{"beta2": 0.95, "final_lr_fraction": 0.0, "train_tokens": 270500000}
MLP neurons of a small language model. Each row is named by its layer, matrix (up: input weights) and neuron, and shows model dimensions 48-239. Each number is 128 + 24 x the weight over its row's rms, rounded and kept within 0 to 255. Numbers have three digits each.
After each neuron's rows, "fires after" lists the tokens most often just before its 100 highest values on Wikipedia text that the model never trained on; "fires on" lists the tokens most often at its 100 highest values on Wikipedia text that the model never trained on.

L9.up182:160156126167161152121123121130105146114151139121132092129150115137115161150147154134105130105110102095145145169160126119158187139103138128130132108153130096097149157099117113103118086131131114123124109079143123110115085158117119131105127089118116117103097139133082099213090136124145141121127126135128117135141118115130127173125109146134138157154107142147111113144137117136150116124136128151059125099146097151151158144114167196087209123124067128147141120146101168141130132137159067076108113144102174155116109148106161163108099096128196161156120158119129132122107114116123148115
fires after: "te", " Te", " Ma", "e", " He"
fires on: "ch", "le", "ce", "the", "et", "al"

L9.up1850:120121106116113138122150132123131161091122097080108145123156171106152087137127118124118152116148170136105134144148124183113107122127131162108119115154106133132126131129101188124113135103140099121140139129102118106149128135106151147097094078120157123119159134130099171168182126118120106134170113127096119102142112103097122124134110098150159130102144119119164139175142138135164188128151098156150124116124139108115127119121134132120134094172167185180118144128130103133088095102066144131119129133127148088128141106096134089107143151156119105125097164103119095139118120113172146121
fires after: " ", " de", " K", " Ra", "Y"
fires on: "s", "am", "a", "z"

L5.up2283:131103111093116088120141138125180109143103201118098133173114107126076164126143144161116159158102123130145126084146099126146086138121121133148063177185132127160090133131104129120110117115119112144113163101119158099109106137130139134137112111105127104130136116106100181143151159174166085139145120094147180147127118140126137125124128196146149109103152143134130195140118083115153105111094113097072139118109130122130100151161092113122124116124104129057119137150086155137127191117100139141118166111131108127098095136115112121130119120132124090146137094126139134103181095118146164134
fires after: " ", "e", " d", " D", " 1"
fires on: "ar", "–0", "re", "house"

L5.up1080:132124122151131109116121134127159116147124127099145109148109095175157128141138127088076111135121098090116134148136086101151115101153121175105155144141121167157173098092127149149098177142143125159097125103112148155145108113120140133113105130106137092152130153114135124142102116118183129137142092143149164154099064152193133070121160162110111157119094149107104117161113151111140120109136133084150102084172119136123086107094122120169148110144128126174166156086190100159144135105090132144130122153096129157098153119120094160146099147125110167098146147122134096130131149127147103116
fires after: "m", " la", " co", " S", "no", " g"
fires on: "un", "ed"

L9.up2105:123121120100157133096144182124151138160132132113122146133121135157150154140134140095141102074164136094147134138115155118145112109115152108126150106142106067098114134060118112156193124103143147099128138162112130097110076087097161165129097141084178154122098158169140147132116148133137136110181139120119133113153141084174132092146104122126155123140131141103185092141138109132139122145122106154148182084110139139122126084140144095102104147141096124113157118120119083092152132134102135150099108115148113121124102130138088129114174082115147141100168155115112142136150124107125135122
fires after: " re", "ta", "va", " fa", "li"
fires on: "il", "s", "vi", "y"

L5.up297:155153139156092139125139105125136172117117142111106175141101112136124165140135079114108149152095184105184123143105159129118132106088096118126116159115070127120114139120170088135131146107108166103099174091109129119139106136119167111146145134123128128168092089093183141096126132152162157119116122143102145134113138105151137104108144111160147102152118151152158141158111130152108101156108104125152167142147132142127129139160139135122140099130127157130091153171131158101090110104130128148130149186155119147117111124122182133141135138161145149132146141100157174107128160213102149091
fires after: " ", "om", "vel", " (", " list", " P"
fires on: "en", "pen", " own", "se", " or"

L5.up2022:141150128128124113091121153157137092125139116145155116154090102105149139111162126133122125130126116141138134134099124153099122095148143135083115150091099158157126154117154100141156152109127125101120184112141090141144178093103126099106167131100159096154149123088109104105136115155142142116086123141162089118177145145157131148110096165117157163096115139117165095134110110144123165105159160124114158146160120118121126132065102172065173135139103197156172136136070138123132117142135117110148131137099102119108142128113114129158131135111099126101083114118100096123106154119128154160
fires after: " (", " the", " he", "h", "ang", " she"
fires on: "born", " end", " moved", " made", "old", " remain"

L9.up950:123113145153172166122118116144124181156143140119134117093137136129084139123099121149104121122160145120149155155149135187125136154125138158132105131155147142118086081116083164119103115136173140114133143107096111144097161150106128132152162107132103093133139170119121149134099124098108135133095155143128102136117098149154117127109129138146129175085120118107112156135079088080132156136167089136138113158121141156123095129112134139104117129114093141117143141089119114126185156152126115157104110147139125112083168153134126142136125091158099122152112154128128079154150161132151173129
fires after: " ", "le", "ra", "\n", " p", " La"
fires on: "ve", "w", "ta", "as", " |", "ick"

L5.up1039:148137140107121129103145132126113084112094088121125098164088104115144108148127126109103176182097134133115075101145117101155147139121129082118146162127136153141122105139130159147153133134119170154127170117133124133139175131161141146128107118153097118159153102089103124106085133143131145136132121143124100095112154144120145092135113111122123154114128127156132104141160131130152107123062143141127077108127133146162132156156172111157136129162127131164108162127170144087137167132158173139135161110118147168123099125102169103111156122154112115148161080138116123136131132127114147125
fires after: "\n", " \"", "-", " ", "/"
fires on: "O", "I", " Bar", "\n", "•"

L5.up137:173104120130133152119143123113114081124087142122132142111116138184187153119132134111128141128129115139129099081167118111154124135159121132119143137133120149076142132131153122146115134100135116128155145131139136134122134130188137152093148114124105105119157123086107163089109152154134148140184110139137159116126095148150128103146134136099135124140097137081137107137145121114109122180150135121138089135127145151129075110181193172123135167109125140136118084148111129100106142151093123177163113119121152189109129137126113120151140162134134124128156112194151138161135152144107137103
fires after: "ic", "ne", " Sh", "equ", "it", "le"
fires on: "ip", "ig", "her", "n", " 9"